{
  "vocab_size": 2048,
  "qk_norm": false,
  "attn_scale": 0.0884,
  "parallel_block": false,
  "warmup_steps": 388,
  "decay_fraction": 0.436,
  "seq_len": 512,
  "train_tokens": 300900000
}
MLP neurons of a small language model. Each row is named by its layer, matrix (gate and up: input weights; down: output weights) and neuron, and shows model dimensions 48-143. Each number is 500 + 25 x the weight over its row's rms, rounded and kept within 0 to 999. Numbers have three digits each. A neuron's up and down rows have the sign that makes its largest values positive.
Before each neuron's rows, "fires in" lists the words (lower case) most often at its 100 highest values on Wikipedia text that the model never trained on.

fires in: "the", "his", "its", "there", "s", "this"
L12.gate224:473536499524498464484536450494490502504510533503471565517539529526493517527523505540527514494472475498503500467508468456506525443517508511497515508563478498452482499521497491508484503466465514487528528473477465515483494509501490514467568531498530510518562463524505528460529459540457499479
L12.up224:502496500492492495509517484504475484521495494470502504503526441472465487525515504478495492498522471505525488518528487515489531499486500505513504505512485504572532512514520547493490514488544495501493508547528469508531527495466524524504480470548494507477510488484500488499499480543474497501
L12.down224:509506508477509484489534526492469473513495456515505529500463531460526571496518498503538526511485486493495469468477489436523502438502512480520488549508455464491523499500503526523469502521487520491473496497466456510495468469492495481445464482508475502534496451517495513507489472497521501513

fires in: "2008", "2004", "2005", "1985", "2007", "1965"
L2.gate242:476508482496496473489519491517452447486494507503519495503463485518493514476557474514501478523482487527482519514497472464473552500468493513526515535518535520545496501496537483484519510525494508472514492531480474467516548509527514506463500518527506511455472476512552479531467520500456496474
L2.up242:481505463523481488488516501496484475484486469499520509514478525542499501486546472460527494539480489546484507535479466482455525509474498485545537506519540528527515470485496479469501478527499472482529484540490491487532477520505565518497538502485513482462483477522521461542469494489451507459
L2.down242:519522476490504498515514514513526497482492510508511475529529485488495526531486475518519519529485493509467508528475507498504541511451507518378522506477533500499476474495480460455502505562497526465537501511501487450476520497482527506544476507490458532498463510463509499530462504499501517485

fires in: "19", "1920", "2020", "20", "120"
L2.gate372:494532510493506496496532490444487478508504480446466444503495527495506550504499515496484482540488503542477530537488483505502452492477496497536491499449561501518510456499459478478511485515494515497541520524467520490497473476494480514477521526556524476519521457517469487528476509480504449493
L2.up372:512515506488491490528491501477526527539433543507476495506492531482525540506548516533502487524504548493459531501483502516524454499455479534515501510488597481503543425503480486489534507522501477513545531536491525503479498463480477525477519509529505467523509481533466543494501479507494500506
L2.down372:464514528502519526488496533494510524493518500505518479505509509457484466521526552474508461495475527495485515550527509507470483502460501481461515490495532494532522480486508485442485475502531472470500523503521482529488484457501481524511529476455457525509508499527451509502443482486474516516

fires in: "of", "directed", "commanded", "for"
L11.gate195:513479524471486499491513502470469499515515507536518528498521481496501512489450498512498522496472483521481483469528511481550472529502525546506468481508504491494580502490504541521488465481502473515544508495501492513489497469491486439474492516474533473528494526445458514509481476473499504501
L11.up195:492519540462474520533544504476536485499492483528525436477461501468479500504482478489525506506509522514521520496534467434525563469487543477493482525503491511524519512533453468506452473467494449502496530440519487512457514482515470505524494535486516477484497516494527480478496506554480473518
L11.down195:493526517511496456513524541501491486510480541490444473495485472489480518506524466482471478536528512518513509482494507493475527523507480520485500551500497539555494536528493473495489529498512497487461480480504500453498512520526469524458496473515522578509524470532551479502514516500485485465

fires in: "team", "band", "teams", "gear", "graphs"
L2.gate285:526511506452479535495500467484472485490509551450477494506451478484470504544519504494511528510472525519479491521524498528513542510496486483480531529492498527507458523528491478458482501523490494460494515528466485571452524517468506444504455500513524500528478478458444505508467441489489493512
L2.up285:553558535478497529510478499457487461464490485459477455515469503485462511486511506497515537495509509515490472516506473502492541523521499496490547502493502525513473516543476488452522509531506490459498511524435479555447507539471517469539481498515515519525438486503446500496468477501500487498
L2.down285:543518462490470457525472461505479513534496516488471510490457517490478420524473512521508512482548495524462496495517471521507526510523522538453498501490454496470480507471455486492512510502513522509522514528477466501512500513507509506483459469490442470524480484501481510462468478471491479524

fires in: "to", "had", "announced", "was", "has"
L10.gate46:493504518463492512545531512518454497457533542500502499505496482463446515519494508483503487489475483503485489541528501451508508491523514516503496533533503516449516528486523483456486509487492486482511502486532496537498516439469534520489485511508495534460525491465516530464530515500521494536
L10.up46:517469477495480462481505470517482519439526503515530485529495489493472492510463480488451473470504514526504499533514505542487505440488517477502543485489531518510474523516495553480518475504538511484497521490527472508523527489462489524486467488533489514479514492477496492479487485517498489480
L10.down46:498513498460529497498492487494557491480495504531490541499499520547514509501454496492479495511470485495494489467509503496517515506420491464492478520534425489478493484527480456483517464533562493486488495525494499464512489492484530466477523516521539501505499522515567515503506481476524486525

fires in: "is", "was", "originally"
L8.gate529:516491523514504491520518518422480470520523500481484494487499551493546480502537525542533518512510517513451468469477505522460515495539520523503525512488536497503492492475493522476539472470505511500530527493515535468498502499506475518488446503507533495507526549511510489508519474481482537494
L8.up529:513502511514497526458459474502503505474510490469517471529530465472509496498448477485468553465458552521514517487475496508537455523480442460518547487532465477495520517487480540481512448489465477501493529503476484509434468480508505457553498518471508518484504472490509490502509540499496494488
L8.down529:492482506480475472503484495505536523534515485480489497546529507515535495477512494511432537522504496467502538495489474524485510501470512563529503479506539511521478497499538525504505486461499493509474455497496497547482497534506486473544487468480528499507543458537490501510487510515490523490

fires in: "or", "of", "with", "for"
L2.gate695:527518502514503548528510474531498493505466511464497496441519485499492539498482500489481539493521507513493538497523530463490485481498555521505461500516526452485480480466459511491469500462529507495472499507478507493453462466514447506506476542485552446498499479495466505532503470454490516462
L2.up695:530533477567488522504489498555484494527522471487483454479512495515505487469504513486479559461518507476497530517525556518478507502480507506487464516514500424503491499452482502469485480485520455512488485500490510497426434456540475542540489500468482478474497491532468486520488493486535522497
L2.down695:513535477504490538502506542533509515500503475512482451494486508465491506477517505478485514511539503514534532469525505529482479505509499506450456496508487462499516510486486555494460510515509494511489502523460510481485489418534507517522501522489438510519492497528466492490533473487517474523

fires in: "in", "to", "of", "on", "df", "for"
L11.gate573:501495545474503518485520491425511490516516479485537517499536465468522479475465458472446497514526538489490438532492516501538517500546507495506526506523519484528498500468477562497491504486529503481535502498471462508494490510485519527557489502475523471495475523528457481514498457472496520529
L11.up573:474518488526479526503466529529528480506506551476504471517509517503492531512537512531472522529489492538508482446497544512511478552524540531491506505496471481525454531518503507483484498487544512496496473469509473538499498485444460508469546515483491468525496511498490467510533511516487528485
L11.down573:497487506513543516504536549489528490515525530524485524456459480494517493474522498538511508508522489471542521506516491524536492484490494512503553506501535533504487498568477517495455524513549479481530462518491502487486473490506499500475490489448502553556513489541449516487514500491473475500

fires in: "of", "year", "for", "lasted", "and", "anthony"
L4.gate469:493525535484549490495504513521473476497492535466528482475510466500508493492530472487523484494525506490467508541546552477496494507473496467482497500521494492462489512487514492507501498461476488496484483476491467477452465486475496441498501527498516549480530479462505529543524481471486530492
L4.up469:484523517484507538496497490487550516482524530513476500516474500488476510450482477541502494506533503507499485517491465553491473526508543509501501464517503453515446510498475481474478537496482540532520465538485483511523483503521495510529561507505505534521438527521495542490434485528464532505
L4.down469:517493456554481525459469492494513493483504490471496500482514488538485494529469538459554482469482462526458494498529498483502503513483493506528496514494489504475538481496524515508513478518547494495489549436486550514460523458439489486485489467478498481516501521479499479490501490494534514491

fires in: "of", "at", "on", "to", "in", "studied"
L12.gate82:503502527488539518450526501503479505459481461522535519481522486435499500428488454517510498490518526482530510505524482453501503520530491471513498488475473531509489486519496542491468488552501520519438494505470468475512508503506494483490560526517516518530514518487511495500483514514482511491
L12.up82:520520545495501518468521509512535536517496499508475486517509481495438508477532536478502439470472511483544500499494518482474473523491503467509472506523482433486502524495493526497489498524547502536473518483521515462507481536456483521502466517505482497570486511508514454476487522523537491530
L12.down82:497497498504492493514484487499489469520473539491530510482476473511521503495504501476497531531479512515461464490487451519476500494524511533455572529488526554520509491528498451471506530524494505481503465507523507487478515475547485462478513480493470524492512463533531515484510466506556492518

fires in: "she", "they", "he", "sheikh"
L2.gate703:464507509498459489575476487467512489482490495485488525523541521560450496501506497511515502501534466503520502465467504517493474508474517578484482455523497528475552503482512527469513487508516521490505497477527493488515495532518526512493507523553519520502516546513540539494503461490478495525
L2.up703:541474513524480458508459487476496495518475513504479517490517481492487496487491497522485529492437505503482517478510536507463522525477497508500508500536534480541494519512509492477488531494481528495490462486532508443555544521506497473450463506526517523536514518468541508503500484522512462530
L2.down703:506488502508482523420525477492487474527492514484514519548511481485490472501496500484480511454487446518495533474505466485499491508479509547516509483520511468509522491492485458462516507534549500511505490486508509508515505540514497480536495517500463488493488538495501519522499505485475493507

fires in: "was", "is", "of", "to", "as"
L10.gate445:501515525510534494543557476534500482499536524505514486474539494497501513471472503524505476499487514510456492532530510471493470515442507501501531499499538517503521512497537522486527505476527554453501554464508493559512500491528505508473459519510511521465505478463514532509493454527479516510
L10.up445:465516449514536477463539495491502511501496519564497497477543492498442503467507486435498493501461538508523499481494465503504483509504526484498502528530456521484521552514463519515466460516543470471485533471508494496529491471472500484474508485498517508482508457485516524521539478504506568507
L10.down445:464504509449472519486507560472547476504521511537553535516541470491516507523524505497516472507506562506534499486515483505538476510512531443463519476524492475493522496473480517567476514495560482460515474496507532507491518516510545460480479537518500470521505502510490492468486478524537510480

fires in: "track", "check", "tracks", "rock", "dec", "duke"
L2.gate499:569514446527525513480549467476502456464487479479531501439490515512461488478494480499482498482576540505502536479475452454498503488488490541494480498488514522479536461464536512539553490474484531506499543507463514518488476507475488510523513502483510500503472543528556505507512520522519498460
L2.up499:498502496489470535482510499486500511500508509489537505503522470488481499529542486510510540465499528470522466512516481502517515456481496482512478527483538473464542485533554467472488521523494527545484527544495512472514499500490520492531469507479522549525496503459463540485463519484495495551
L2.down499:514480498497493527470520520463487458493548520468531490506518516542490478533507473497475499551463502462492495470501461505499455483459506499476504477450558511494480508496513535501529494507489507518543502531492498470460495532478499481522502520534504537506506554456453508502526480492479499521

fires in: "total", "health", "population", "valentine", "valley", "valves"
L2.gate502:493459517501499514515510466535495534509491514517490532477472525502490483484491514522510512549527522497511504498510508457487504554463507503515480481527505519458537477533508512522536516487486529498520514494508469541491486518542447495523525470527529524457488480496496521531517493517497509521
L2.up502:481498490455504491491513491494494506496473452525492493534512508514486496494500517533493510505534492519449480517485507519455458497482501529501451531497483499483518479483495488536525523445511546501512516515494509514499506532493442454462484500505503503479517479475528519472483510527554500483
L2.down502:512505531482524510530472451517500532515512500535438519490482514522540502498489491516497516508533523520515468517459510512478490513512516535429477487501532522511516443516497483482493537510503519474482511504479496495526506497498501502485492509459474521506525498468536522493481482494516470532

fires in: "season", "households", "week", "year", "years", "songs"
L9.gate323:466504515525507469472486455511452529522493469462471508484551486522494505554504495492500485524483481530507480557532507457488498515515515483503549519529547504528485462486530517473510514537462556463504521475498532516499461538486537506487502509483502491514516479545519511523477499464463486488
L9.up323:502457514503554504471494466457552505464561517497489523531478497519525508473494491478514513462525505516508500483502523488474510483507458480483516525465472499475492493470487500489515507463522522480462516464501562501509493544478464541480478482512485499496469478492502525538490452506533493495
L9.down323:502475536522518479533538501490493472501525517480476517531482497534518521499487477525484502515466526474481481517485488486536480489463440462510447472476532497520532503492473547471503550521516480447504486554510488464524499509542547491493472499488489504486494481516500513514513479491531501542

fires in: "was", "is"
L11.gate223:514538531468500491507502523496483504506508524492517470513542496497485550499483509451464529500508485528458509529517467500482495556500564507491453548506505507516514502509503511473494535517502495480491517526486481531532502518499518485498471529523524475510499522502488524501520508462497502492
L11.up223:515532519521492524505473517489511477504500478510489519560475503491500506512478486487485514494467538511532500485501486493516430500504496446515506471485519535501492533498475498478523489490496488482486474498483527529490447478485540495495474487519492450493498487455500495521513532511487523533
L11.down223:506497458498541519457533485488494468506497518480504454554494521494504503475491468503477519499520478498460507491536486533501510455423515491548502490495469500504519518530515489485487484521511506458502513478496478527510517500484500426521509502500499513540479490504486504474518479479465523509

fires in: "institute", "department", "academy", "of", "secretary", "story"
L2.gate596:505529496524446524515453495504472482448503524527499538449517476544488508461490475493547474501489485463498522492490483505527492528507536507489533510504537474538494508488488491516483493489473462477505489440472505495487500472444547490480519513449505538495520520510589520542509459483490519558
L2.up596:482502488548480565512538492491524497509512483486495486482461493523499484481477491474491517489523490496463544447494460488487493509490532495509502511470511524549497498511459475530494476482474472483454501494496463475478535508500526478551535517467509479497543506502510516483512509511489527524
L2.down596:497509541498485482509524501523529522496503490485493545501489489503504564493475510514519516517497494455505528520495519496495516451503504542452508496498516463505517533470524505462477528493510516501500513493535488474484482474467494503510485498487489513469499512466460460464483469499482478504

fires in: "not", "one", "tusk", "creek", "so", "distinguished"
L9.gate605:514550532517485506490486535504476511465484504477526530516524480513479488463434511528513479481472531508454525479504472481449512490443526531498497530552551525446491499509583482487515499528487487494495485503519504502474506478477527506492527514493510542512572525486495483530525482489519537530
L9.up605:492528550499489510462521453521506505492471490515519531524512539476513521495456508547544505474512483502511532531499496500489508463520464540513496529558524458498494502434487488498519487523476512462510455524469519466490547502489505521531464519450485545528526513517471466486498500534499515512
L9.down605:491465436508500515477492524519521468516470461516531545533480520484539464484496504528479494488553526527516539498462505515495537491457489524476506513506499564542486517496544535501456528485503457505481548503505460507499521509477487520506518490492482497508472539508474471473487476489509484458

fires in: "the", "s", "my", "your", "whose"
L12.gate208:526480509527518490498526482490487457478517499515507540531500469517476543514507508502516472479469517493524514500469469481529520470512507468543490480492504485502499505507538560511536510479520497494536525488544498499498505514491484483479497531555530498481524475468514539531515500531471498506
L12.up208:515528534473524466493523536494488476498494541499473501514493486483478469529498493507505488511437508500497485495519485493490511480490486484499496474472475475517528506546549472531500462476503521516507526522475473548484537523493496499460525489472502505489511481492493493480506469537464463489
L12.down208:539515549495493520492524497528501480513521514511499509510501513500503551503487495493533491482488484501490460521437450513509534508528541504508491489502491496498512493520515539472544524508512492500477473533509449496500516509538465497492487483509385506512470499504488499506538496482499481507

fires in: "institute", "states", "department", "senate", "candidate", "trade"
L2.gate326:491501492470507523479476493521474526501504501485507509504509510516530511486474501483514516544477509523488495504472509472467497509479482482503501508499474499561526483527485497469485508509472472500483443520515487534474534483458520512474547504493510487513499509530518522540503513523517512525
L2.up326:532536534508488518486501492504514521515496508502544511457501505532461489493446467497527501482520462476517494435490501504482500499518522475498511439506467463501477514520491545514473454523525490486498509518530516495507530514501525479506512519484506431514512498524486503502516478466510493514
L2.down326:506530555487536542506511499468509497499472559497511513464497519505461547468480485478503475490523543518497538516491488515429507548494511485496499487485545472477533507479460527509468477533453489486508504511506509517504512509470494513537506488517484485505503501503494453463519517489472532513

fires in: "2003", "2005", "200", "2004", "2002", "2001"
L2.gate117:484474449475512519470482464521486509463515519525513509486459481476535518509537517513489468498504466472484486484534481494472553487526476472485485551475500469495488477504509491471485512541483506479479496502527489473461517489473518529478447551534529455464499512467525524502485535469515498492
L2.up117:505498440512538481455477466492515504502509495543521504485464491473504504469511506522487481492550512484461477478496441500469542493485455486517492515503477442490476457473502501487477466567476525487493508508492500453496478483497523515494460510509517476501499508482486483504478502478475513454
L2.down117:500527471482478554511488484535530498493536479516511442522508479473524514516499521516531491478489474496519511495482493493486531439490500461436513515470500474496532454521435446470464510520474511482494493524533460489466532462488547489508515477501470500497465478461507488478450538478528501502

fires in: "not", "notable", "noted"
L2.gate221:501474539524493477516511485522497540499500519519460523512508495500495522513496506506450509446484425556462541458521502511506478514470506529508549501535505483511490485513507492495456522470489520463484507474537509458484506467457514519524473531528512480493521506524525524513506512500505524501
L2.up221:520525478514518553509532483484484490509517497477509532499504505512540480482491485501530497467531477491520508474485493527548480498507539540500494472535483453463525505453514489519519470528472517535527500526489503457487492504502487460489479475500482458545523491509520479478492560510513557534
L2.down221:507513458524474526450484474500501514483547483455476472473488492521524492509527511508473488450491515498504515505527488537457493478495527513519527475511441515544497481461502520499522484511510477476506538520527475495506474482500521513503473493515505458498483509525513502521531475490498540487

fires in: "the", "first", "most", "s", "only"
L7.gate578:491471506517531494483526467496499528465522488493488498506509490518520556508496527468520504533517476521512473510480524491511534460495552501522510520517503478506464508514511505520492516500503545502482525476533516524500479478518469492514534515521498505465549490521526520517509544507446498484
L7.up578:480527494480517518477500493456559515497497523495484517497495444512489539482481502482515517500498489470556506543477527535516484482490518514519490500507454508480505412500518481491493472479478485517523540483543497490450492490499537498519511520540502437478533487497532509504527514518491477508
L7.down578:492485536494546515470495497496530486462503494522462563512450463507482479480513516499489522456499485535528533476497485465469502469487519468511457509492498489526486465489538534493517441533517521506476501529491491549528496495453518487476493514541488480479476476513502495470517466484506532548

fires in: "of", "its", "year", "a", "my", "type"
L4.gate570:479501484491528510471527456480479499479498527481495507489509469541486492509518493550504480512495518539481511535496505487495514528489490417518474490519486542457525486547502517496475508533527499496475522455513503486464552479476508534453525530499523493502537496462508506523510519471493504539
L4.up570:506518478461466486506505495490509493497518540505494502513491474491470491527501508538531489525492506499493537495494464454503585508480493491509511509509532494493494459503478536520482498455460510510476518492496503502454532472514483492459531503515486516483474504437481458494468482523459518500
L4.down570:524455513457500510493539511508510479495512548479473533480496528481530512543498514503529503504547519482561488484489509477521469499457449549512473531466481510530491494487530503523528503498451518512514503534456482517475515484539498483466478549499484496486493491526529492492521496508487524492

fires in: "she", "he"
L2.gate207:540494480470471498514486449449517460478503494462522472522520485517508485518471482506496494491518498479511460499492524512502505493499495521511519499536501530503531536530474487465443512505472520504505485489499527476531566518486570481495467495537502517512495501507518537501465509498493488490
L2.up207:526489512515458471515498497495491443506512512477478496529474505519499493493516494531488520574471490518503450488489502495536520518491499481497461483539475537509506524490501487439458526485477494485507480488524528496520541503492503501461486514543533521518503478447496521498514442495490489497
L2.down207:475497460528462480511484484499501472520488487438506503531490509492518458487480487499490483491471482517495502439483505485484500499523492528500493507500518506510482491465487476460484475539495498537546480468535487496539514519521492493527511512512455505526507527472504506512480466521484495483

fires in: "for", "of", "health", "force", "candidate"
L10.gate64:457500504482511466472498482499507497481468469491505476508506449498481517487533483530504497487490489502515515487522533466519479525522497502523545528479490469504497525523506511504504505495484474438510477459513548485486521498483524476468498518488529465490552539538527510492506494523501514495
L10.up64:478497565514493524493533520471518529511519505507506467481468473506464479526498496520446494484523501481513497517447448497496500504490479480506509488492485515554478453474505484497415514538509513534490523517493509450470521524524528498491543506553498561503491534508473509487476447512467504517
L10.down64:481483514517494510524483516496533533487506460475495472519434527488509518493531475486486527472519524491471463430523551468483500525497507514532526520527442513512485486517521497483487478499478470487516513503511478489504507474496482457496542521510489487537518457486480503482490482451467488494

fires in: "as", "too"
L9.gate421:450534506495476483493506490486463493533525497514498519483539477546500527505495507506493492490498516471478518495533531457503472463473516471546478528532511480501468498545519524529469514501508512501507538520506481562498467484502533476492548536506510485514546544487478509537523519507530486445
L9.up421:500514541487534476511505510517492507471484497506496482506521492484473524494526542476511515498481512526513459512557490563475485446522504477498505504524554502498531509507517522463463538517482511494476501487460538522529507479483490527470498484507491488489514458511519520485506541476459503507
L9.down421:501495491513536481493509482533475503503513453525508494464498506517529473500483468539528500508521499481499479475524542520483513522485501521516484493549480501523417455496535523495514478477513498480519515467492497515491509476459523482532495505526498528483516474501491491484525490519456496467

fires in: "women", "event", "medal", "events", "activity", "eventually"
L2.gate357:492480475485509514476514438514467471507494496491503473532510476497522500524457481503467512510487479480478475553485538503519553477538470505516502479499529521505464499486506486504466478490521520502519507497515529494436504483464503546502463520498490528493477522469479476528475475482512481494
L2.up357:473523468481511503507519506514492491490539505521521545503489525514483482508514513494513523494517445525513496476495488527496523490519510468493527495518501560545493475491469483466490503545519498488492526491458484500474498529485490521501511506522517500493441536518529502514510521517447510525
L2.down357:457510495511523507510504481507507478514496470478494494470522495533513516494498518520498515458534526489467468524474499509502507493501468524566499532512500515492483499476526519495509493527464508514483494521521510528487471529482521560469514504539508453516485466528466528481543455504458469464

fires in: "s", "its", "his", "a"
L11.gate288:519488512490484484536530453519501476504495502495457533490506529494497534530500503493551521504477515522515468467498511458501524478496514515532498484564518490455486488542476559475524489511489524467511479504488505515528502449491506495486473530538507484500501485504521534542518525527479484492
L11.up288:518483476509524427495475529508457458495522494498465519501490461469506512469488508490502492487490521474529498505517519511493537471486480465503458486479461542504497505502455527485494463537480507520474501493519487487518542504497485488476501528455500520543500514457462523489517422509511528505
L11.down288:505513542494509500558533534453527491543492523483509504533520506474510485513548526494499494475486550483515550525511478464476531526523471478475482512484486492531508492486524493524483547474441470487536475492519478490483484543476530524479492495560516505463520514480561513483462518492487483517

fires in: "name", "website", "age", "stage", "life"
L2.gate529:490502480502502499545523495487468482502541507478500508502485503491521503521544474512483495522508494485490492523518500495515497474465521495521533533510465504445493497506502494489487467510558546474504496519534490534496447496486476513528482513552510485551506508492535482509462472483416469478
L2.up529:435518505462498496500500509496460525529513528518514472545455469513521525509540510512511477548487513489485478478519518512534470552488515476511517528498478492542476518526503503482460492517474445509535509530535501540498501533504521516495510517526473502501505504472460486542541508504487501545
L2.down529:519489467500490499505494483472513551509488515487491496542480502514527504505515493509496496540534519518487510492504494502477509549461475516475489534471466514464478518447495477500476513502516524450505444524493497485496552530507517533492552483555547538496475473512511487482468483538478508547

fires in: "as", "was", "and"
L12.gate66:460484495504489514534530452507502521523530469523508501505463486516525554506483522519498514476492536504514507498491478497497469487431528460503508497518489497459439475488493485534494487505516531486517494483508504531516490485486538483514460548449517503515492501519533516485546480496529521472
L12.up66:516520541539476446497504516542504515486519496512531476472510534537491505478520474493484513482531471524458525483546524499505451509521485529517533554534521474477490517488498516500521496478472487481456467532503499531469505496499525487532468530489495515501473561534469505508527490482485488498
L12.down66:539492535475482462493486418503501476516510472510485481476488528468494536464481504498490528511511484472524448505509481514483454538498515530505450519485506532475542522484502508462481502482488462517500495450495496509512519465441529522501492521468480500530459462486464451480507455504451495487

fires in: "by", "from", "written", "directed"
L8.gate101:521464508518481516489490464516515524490586493502530529524535492518475525477488499487456510501443449520485473489582471485465469474545470502511523496497492491530523492500519525532515499501506520496499496499516485512428533457499504507502523521487551487519490517516466502537510498542517517502
L8.up101:520452525553523508457482506471482511512514479497507522500484497484483482507510473488477506550532497503421503491508472534516462470504511526524468436506521522511501446466468496468484501472517480490533472447487479463470484533508515507511542478501504531510514475506531489495453510485511500493
L8.down101:497493518455482502502523486518509521455521498565557481442502500494518488460464482497499495517491483476479458539496499513497503489488481499473526492515517455535542514528504496516508509521486487520505492485522470484439552489504521521538501502505473525513496522473487517509523521511532507520

fires in: "team", "france", "university", "mother", "band", "company"
L2.gate582:482501491438535493480522479504501457482524504504541474500498487494494501529477487526448484462501513524502489532526460478529520503512490505492484453535491500463476495519512498520464489502496511480526514527499512511515502533520476507476441499516530459455508480469503498497483511492473480509
L2.up582:464537518485520507501472497508487484489482443511541450547504534498537494531496493488469516513547493543520458503533468504486549534517472475491508445493485502471472499478521511513508467530489509524527510549486509469450499512520471493506476521495486462488471504486492498463477535533513481504
L2.down582:503526473495502535502459523509511473481514464468479515492489507492528415538479497505509515498515485527517467508519487510490535477490507504520492473486526504537464500504460477521497492507494525518514531521482506476474471546489495512520462488477416496504446481447498548463486495524507481519

fires in: "the"
L4.gate405:486483516492522530478515462489468486481494523519480523472488497496441492486537501529547467482544509520502502514492496500502507504479535528496484515502508514488513494536518518510522517522518487469521549468511502519504499524497452472469541472509476515514522505499508494505498510497459518498
L4.up405:525484507475502521487511474488486423472487533503491502464521506478440492491531506521532473492483491539521496501470488504481545483522524503489445535542550484494510504544490503472527498510500500510548547476482513535517477500493508468454522492502486484489514518517543494536545491495503484498
L4.down405:503498521502508499497522491503489494514504502497497497483502482480509358478502497508487468500503504521499519490494512500503513497509484478409496516505493508502492478525497503529501499504511503497483541489498500494501511496513502488498505481507409506523529489501500507500508492511504470478

fires in: "2010", "2008", "2000", "2020", "2007"
L2.gate525:493480482484472480475519474534481468497500470490509471527454462527471519470505507512488468497512500488510517510490473460475497472469488507522472522496525523519467486535528476493483510489474517506536491528552470488522529519527509520493505542516521510459511469486540513520489495465511513511
L2.up525:481507487514471506507528518518485486504495441506509468547461465537495523506527503495516488516504463504504537510497467486435516506458496517514543489491500533527502474532498488487493468480501490526540465536524482500516510499504556530508511536480513537464483497475538521539499482490513521493
L2.down525:493523484486493503526531500513568472489503499510492474540536485461522502521506487495541516504468493486521504528490503510501540490441482495422513504453521519490483464492504465460502510530497538480577477546514474449493541501488522506553464482501439535526446494466489498506470493502515491483

fires in: "she", "he", "professional", "who", "if"
L4.gate347:442472505514521486486560487500502505470444498495554501519493476493475499486464459505521486449516518549477526479481476495509491522500515520517499494533479505533477464472496497523533527501487508522513493497500509520556530501498510537534483514504511468490481477523506516537493501575479525512
L4.up347:507535509500499492501511517501534483535498507505510492508513492524480483509477479460502505455442490472497475502539513492528527506514492518521468488546506506501488529490495490462508506511466534505481444517490570442536533550507519511491451502492498506514499509536548459501544445494474464529
L4.down347:549514554505481493489536509425538531493506528472480509523483508549480495486520507474524541494487528521478530487463482487553498471506501522502507501505511552514498506493473503489474493523506498496527472527496503475509525493499482481478441472502450515502472532466467481474555522472507490479

fires in: "was", "the"
L11.gate587:490475502481579466521514498532485511505487490526501530484451526513468533481481471482469492469470562477486532487467523500484460476464506494523473484517524501490510531505518481481502530501564511463460514465483518475492505477492499491468486484516521495513494526491529518451510511499477561504
L11.up587:505527522509537525474528536522481463503492510509514527501516508547425520481528525463470503515461477505494515486513527529510500534459554511504519488449539502506491554493493487449497510514491495492492529468483478526468514472496506487469514512447497519510493494480549478548531503476509490470
L11.down587:498516505478462478473475478506513479541485520504521527522526497517529519472510507506522479531483512509502548475514459502534517507539506506508472490497522495520503504529485473490524517502548479506532480434503460469493443457516509463502502502487490507506503514533497500491495491505504522506

fires in: "19", "1920", "international", "1st", "1"
L2.gate643:507471517504512522434498480482496472480497513486447481487510477505507473473510525536505433510511492506478578538483484456473483479455486539511494527467514517493486482510486495494488521477495545476527457497487489431503494517494478510515554491502508462506477524498527513486472492496498492530
L2.up643:496564545535491497483521491528470493520460562499497499503507481530531494494499488548514461513540498549472561493476500513471483499461483528503564470502509499535520455525491513503503462525551525460500476513513515485508463486490521500460529488510526437502477548519472499482476472488487475522
L2.down643:507554505535490503472524488518496455496466551499468496518509498489503517500484527515544455446495516496524522559484512500510523514518490513425497487511495490511500472476523418483472527519515506497510514521528515494500486495525469535508508503471478453507503504463504485549494482517467499499

fires in: "of", "history"
L4.gate316:486537488509546524456529475460484481509502511457499492457500495478488498502480495510494468488500500533476501529492470442507498478515470490515482496541527515547496492533485536526491490494505535487475562500492510518508516546516451487447478507534516523466527482464495523516519515514462506523
L4.up316:500521476517504569483491493463464472518529511490475497507479506519497457458501493492521543499488540498500525498526488496520511498502480507485501494552505504535513492546470525486496513514508522516483558473526489520493529521499491469435494495473447494466505473475464514518495540525499518547
L4.down316:508528489509511535497497491507523480483514511527535494510495492487501365530526524509564490509499518505495538477527514558530517520494532522404515525480514490499500501489520507488511502488495489505506464508501484510518456484485500467523505458470443491481518492510499504526470466486504509502